From a checkpoint of a small transformer trained on Wikipedia: capped logits.
MLP neurons of a small language model. Each row is named by its layer, matrix (up: input weights; down: output weights) and neuron, and shows model dimensions 0-191. Each number is 128 + 32 x the weight over its row's rms, rounded and kept within 0 to 255. Numbers have three digits each.
Before each neuron's rows, "fires before" lists the tokens most often just after its 100 highest values on Wikipedia text that the model never trained on; "fires after" lists the tokens most often just before its 100 highest values on Wikipedia text that the model never trained on. A number after a token or word is its count.

fires before: " " 49, "\n" 5, ":" 4, " of" 4
fires after: "0" 43, "1" 8, " St" 4, "N" 4
L7.up743:131114128114087187153144144158178138173166129211122123155117102093081069075108116060102131110129119044126158104128091122040145188155103129133117143165206104211128124119126097112103115154129125127128124136134112140110142107159114123146152113127137106162159167122138138079147159194155140106126137042150146138087123123122191090091157161079125108115094157153155114178150097085082149140197121112116129106190182153158148125130146132119098130154131123133101080104178104158189167120144118097138111159102124088170087148159088073136141103121056120129096176160130170187091103068136152128
L7.down743:138207142108146110193108167127124105119141096096172167143148177106113134117130174136115099135131133182129134130089125152118109089111186137174106142098050116114138145132060162137163154125140038135102121140151137092101130181146118079107121111146144129159173089112123172131105070093138087127066128177117119121068114133134142157157136174131101094131098198122112138091056185105139124029125123151114130163113125087128110103151198100091181181160141104093148124131146137061185169108082092134117093131182171161091173051158117193150110110118118144129153094119115140121167143089099138106

fires before: "0" 34, "." 9, " m" 7, " mm" 6, " " 6, " ft" 5
fires after: "0" 48, "5" 17, "1" 8, "9" 5, "4" 5
L9.up36:130051135149120196085129141101069156127096129131140157158162092069145156148150183110124153121179135138132110096102162118150128090162178084103123181114138151140107142183145129084151077123115113121115083145169078179101108149181121194163167163112102120140135155133113116106068119124142167140118103101052140165167074181176094058160152118132128115129090106103143091183138081101127110157128159161120088185121119145166119135077085131107145135070146131120182141128157187112154119084167075139078107162116130177115108148127170218084140172186146091137094111176133127110092116142156096163
L9.down36:124129074127163165108066091163135089172186169143125126107105179105137131134123176176144110125110117125114131175107137091073060161120132115114134099192055124136085065099152124139105203148162167161173119126129130142174116101117149165074115151130150136152142105150090104159133117150130137060140158178114122068071139121101101104123164150188110122133130122175167100117101048158071090141133117066077181115136183094094151163125109111100107139129160166147128052154100099060099134151128160111194163122159195184135138152132049144151141087109143159102156103142114124127143130136091127119

fires before: "0" 67, "de" 4
fires after: " " 62
L11.up114:127119117121138146150153105155119105152172143173147155153135202115161148185116148159089149102223134082164159130126179111116159102117100112068113110135090158144109132149149100120155146074071153166118101048108159146131083108133088096157174097122135096124097183165100095095116101148160106142090130096113101161151137143185044111126076168197165141078103131128150096083173116179111138170129094141147149119123151174143107078056084131126116103165137099160107110129100138189103124158123155098075153119132136233151117091113092104115158147187173160117134094157130185129134129092118154172
L11.down114:160081153158116111080166169142110112125108141136133130132136092092164111131163085126047138113134052141096143116107129147147199141122148128133171120085103148105108106123165086091096102125167136160163101126126173096142140079108152150114141142166199155131089102154125113152155117116143119176150146190110131190087111153096134122111162123164152164084112107163174142164085136093155155128149196090143156101092124185051085104122120112147094141124140131092179077081112100113154117066088107112149117177140115120174194178091170137100099120102092140207122193074181041160128120167098108108

fires before: "0" 15, "1" 13, "2" 12, "5" 11, "7" 9
fires after: "0" 91
L7.up36:127135068097115094137095140106098108137129150123193183131153092164080126088159169122195131109134103146109095147181174106130138158129131194122112069099108158116082158170134125157144107137127101112130168191163102038151118148063160173130134150114113123074099142124057129164097123088109114115103180118127112142107185082097159047119117163142112152144110136126102121114094113135165191104117122176179131133145170157102110103136136152105108116122102090166114090167111177052153112126000137075212133115150120133145158106124160164102147154117162152110157133116102108149157071121154136148
L7.down36:135080087128142064129106115124125156102187129167147116097190136112109125110119116109164123115081131112099108140158116168128103160116106170095096109092117099148136082141159129160147161106127133172064114115132124137183110092091167148099119129191087167190064141155126146184119058130100142145124121131142163172167155062158161187121097117113104114132044129090094146099139182160087167152139096161146164126161163143094125106153141149109120091164092124088150180091100199089156136190070113114105073095164119165090144102114078086189134142142141134088169149101140174178125102165122041131

fires before: "|" 26, "\n" 20, "-" 9, "===" 4, "The" 4
fires after: "==" 36, " |" 16, " ==" 14, "===" 10, "---|---|---|---|" 6, " ===" 4
L3.up17:140144133123125096103170167080153130117140152109136119079097093169086133117113048130139119099156104154081082090096180159106118108114132097114125117095112100183132149130089177128078155109195037134184129146076127136109097135119049137160125112158123123159111111100080195115124135171120138091151180102121109105171145204154103108118062118129061081130135116152147123156186110125156134080140150151168118104152080111131130178115115153145131109121156052125176128185153196130183109169164136170107092098138118170108128168121107155178180125122198128137173147080156112197111113128116127162
L3.down17:135165077102137157120220147085167145079117136166123022175123129078117128154140111104059081129113121112165124163143133124164135097116147169105082133150060081096153097164129156158152081145165131079129120104181121141164127123116096103169126173120119113162180166139149112120116105144164129126139161055126101167125116110124149159162128107141148189146085124094113150144235163194107156100091155071121118127100104120147095108166121075145091113082088139126080144121121149131137121128146215100107188131110105136081135158169088084154073166109194119093118088132160142139105112162143127126

fires before: " |" 52, " of" 7, "." 5
fires after: " |" 31, "|" 9, " UTC" 5, "/" 4, " part" 4, " in" 4
L7.up513:131138120169124124173071112071136140140104127108117111126172122166092110098208127171129141144086141104184108178132107102151105082103067162101164095121174123071115124085127146174133134145152143130129203106120158098159145147093168127122128093113145151092144116110141163124150112114129124092119099089144149149161110110180106043113096142124098164137140115182162070094150068148122178127117133099142147101141157158148168155106159135167075106126100137069160110106084194126180085140160173091143098116098124107134055078161102075121178122085127136107081189041144183132150132109197124067
L7.down513:113153148140144145136100106099131081107153064185113156149117155093206128204137120175108149152120106189125123114166125124091124134134109094096103121129094115176140147124129067148172136145047149138141162106151107167143139140121112169111083141126129162125125110187204096120116136127114113147158147085172027161109134132147121051062188162173083102138113141175116095092108144145068181117088084138034132150153094109126139121073153100154099175173123171123174151106128097145118121114097143108105137147134115077162110168165116072145168094076132113129142142112146098179135169164161087092

fires before: " " 60, "y" 8, " |" 5, " (" 4
fires after: "0" 15, " No" 14, "″" 9, " p" 8, " c" 6, "6" 5
L6.up166:135082095111186151130132135123172160096106045128099126104151186157099194131171114163106085109119171095187175163161101108127163106164132091115130113157131164136127170143142131115159163126119086130152141167118099189182088143094141081162136133125120052099115153141180145123156116217104098109139102085175127107133139125140158020124158140122112106122094113138129123120168183145089153153129121083157169119107122095162098155110140231132091094143117151138159137118169156105141138125116110132163165067152155158159114142123117194096084138092101101118085142120089103054108150119156136040
L6.down166:128117153109131112115129171060157137132172111127067164068133182124091126195144147106164112148050110100166156143131133147123093182075101116097158143141138185136133122147025096110165105118125028160149130102150105093095058141127118132181140181175152141140151151160111145129100112196163165115061171113090133091123104130111184153084154154168163128124103093178138105111116117059163112106109109174165139083132167112149094118159172165130102155084096096174114157126114110083157122111153181130109110070117152115177102106139097170131144148125155136115154136096066140121153091138125182108

fires before: "2" 63
fires after: "|" 31, "-" 24, " |" 8, " and" 5
L10.up262:125108117117171129149185144132130103101077097074086112128119207159153121062114105056111145141104118118161088181175140137094104105155084173146095140118160121114085112123136165123115089126145098120147157106132093139165126109251133056108093185118164147107133107160116127106161157120108129158157110108083118121162123133193108126113108119213110099156200185106151145156119197105129070133155143144148088159165103158126135053182173147104078136121177132110087119099098096163121119110158085158111098077099133125127105136157137069124155092131156124118115061117145124189105141086157127091
L10.down262:149150178143138095101175164102196098149171132126122149147145042139112122131038160114187126069142103137088121146070095123122127124123164114162132123081154147123112161110132076129109120147152130167103072130136119140125129205021169171108114081139072145101212131096129139141146060114089105137127152195110141176166119122107073124121154104144187137097069147110098136112176095160127123107130062156117153158089088121129078122108096121133160084163126139135170149140139141128130073126180143100174118141123104166102161114095196194155149110127106095135146123162139083109152091155171114123

fires before: "0" 40, "1" 21, "2" 19
fires after: " |" 81
L11.up109:131094186081113117142114132147090204111052107111110126146172140063138151164144132075088130144074138113116122131121117107182191107148153136085145172147124166083118131152094164146117135141157153165073129089080100114150135155127117173052175062212172164131154181068149170094137114120140143090149067156061148145133184167104113091139090122144068116189163183099135157130180138151127153163139190157142149113088145120117178089109158126106078063120103143085141146073126088114105127104127131140108124120144100124151046133137124086123151095156111121124118130103127166110145118181150118101
L11.down109:149133117114130117119064115165104131175154121099123133144177151129079043154087139148136109099053173136124133117093105110100107136150088127134174115168141093194153061098172099137115135102197140146074170134201142084137127103142129096167151163146094173131125081123141104167171073128101130128108136090146096098111131117140135137132206139176134100193091124130124127124123101098131156191141109196112109188107088121095105135179113146082140182112173152072109173138115098193144104097106114140130142139222112179134153117158153138096094074100135090120149131184074115121088120057126147129

fires before: " |" 45, "5" 6, "2" 5, "." 5, "1" 5, "0" 5
fires after: " |" 41, " " 35, "1" 12, "0" 4, "2" 4
L7.up38:154088134078185094115115107099077138178103116146160075127084165117145096086120099170154138158127063101129094089146100112114132111103173131122096105045187146151109117143095143103090157167136157135118134159161099105141136136111172120113124107117092132094127108141148148086168149114179130116147079091090158116178166163138149121195120158166131067137151100131131100119154107078160114120084104096138166158144117080123136166185054158096067133088092126125147137142117156146206132108158177129130082099107113136174063066087131154193142093106151193151128168118174183107079094177102127064
L7.down38:126158141157181158117218100117168110101125125093148122137100115185125114119146161147151190122142139176145072155076126092106090105140070078117163110127141116152117077197134128068133101133135101163130163091147058196136165148086147169067131142119146119153151112061129162106122154088107101201097153111124068108155101124085068138187145096156182098153120135132116119104128181125095165186180116150081168143137145160198118170110082150097141120194111112090115108089146161181135082099122120136154101091157100139190123128082147111146134159113105074136131140165088114130109152108090124082

fires before: "\n" 59, "1" 5, "|" 5
fires after: " =" 57, "\n" 12, " chronology" 5
L8.up253:120186128111113155147101178166085091108078149180162130125077083172125168125176077051137114099106156163138103142191147036157111162129101079079062116124099168153112058151186133163123104125172100124184125150114082088141122159139185154093162121166076127135135142111153124115178118112124127111199170153058123136136158102147132121101150115109140160123157173143146077115181111105125131130095156120108092069101133117146187108101127177177151157155119177122121124047106135116102126110205157129080099149152137100116110167162110113130104104171132134121153122089174088096125134087157095131
L8.down253:144118113137158101058156154085140105177142124081157110138143087138162099123075088150097121128198168130105117069147090107112181093123148112134172177161122091103140132092087174134164156128150121146076145184138111195133166156099139103138149059121132145109136144165047130109115082110069157073091168140139109193119104072169170107127142167136117087086178109105121144103120116173160147148121091166138089120117132100115103100120170137183102121098125138103167143151129153090179129171104149185081220170148117149083148107124085130153136160119139085099127159147129177129181088061121152064

fires before: "0" 87
fires after: " " 84
L9.up621:103124186124114192140151122128112115084145199110187123121094158129131105153172119165103099137159079135113126158098098135149146076160077137092115110126142122110080087125126078079154181153118198166070125096112123063118157074118122160181079084127159121140131124142124086115066136114116099091109105130083118096143160122165090076090131146122146160129115183047129156129110124195149144140142157137145154107196145109084056089116099171151114151119147096156141108097121162102105158194121144110121119111161089127154201114163189125171147126078172191071143125090151161142119147175114140195
L9.down621:126120090144103097106132092123053104143140154119137168141106117123118172084175060148094207122212130128134125095109133133094126210095166113085129153118090161120121082217123166136113130147117170114188095114074099114104177100141100096200094108116137149108116085187127117125107087153144140183078171126150077132146113125151132094162163169139141174095146059139118131124143129107189181061120181081161161101120165111105155134133121105162166154126111143128123143209119131155132056124109151140062112162090113115148104094164171106043140112117155126118141158157104114144125127120091129148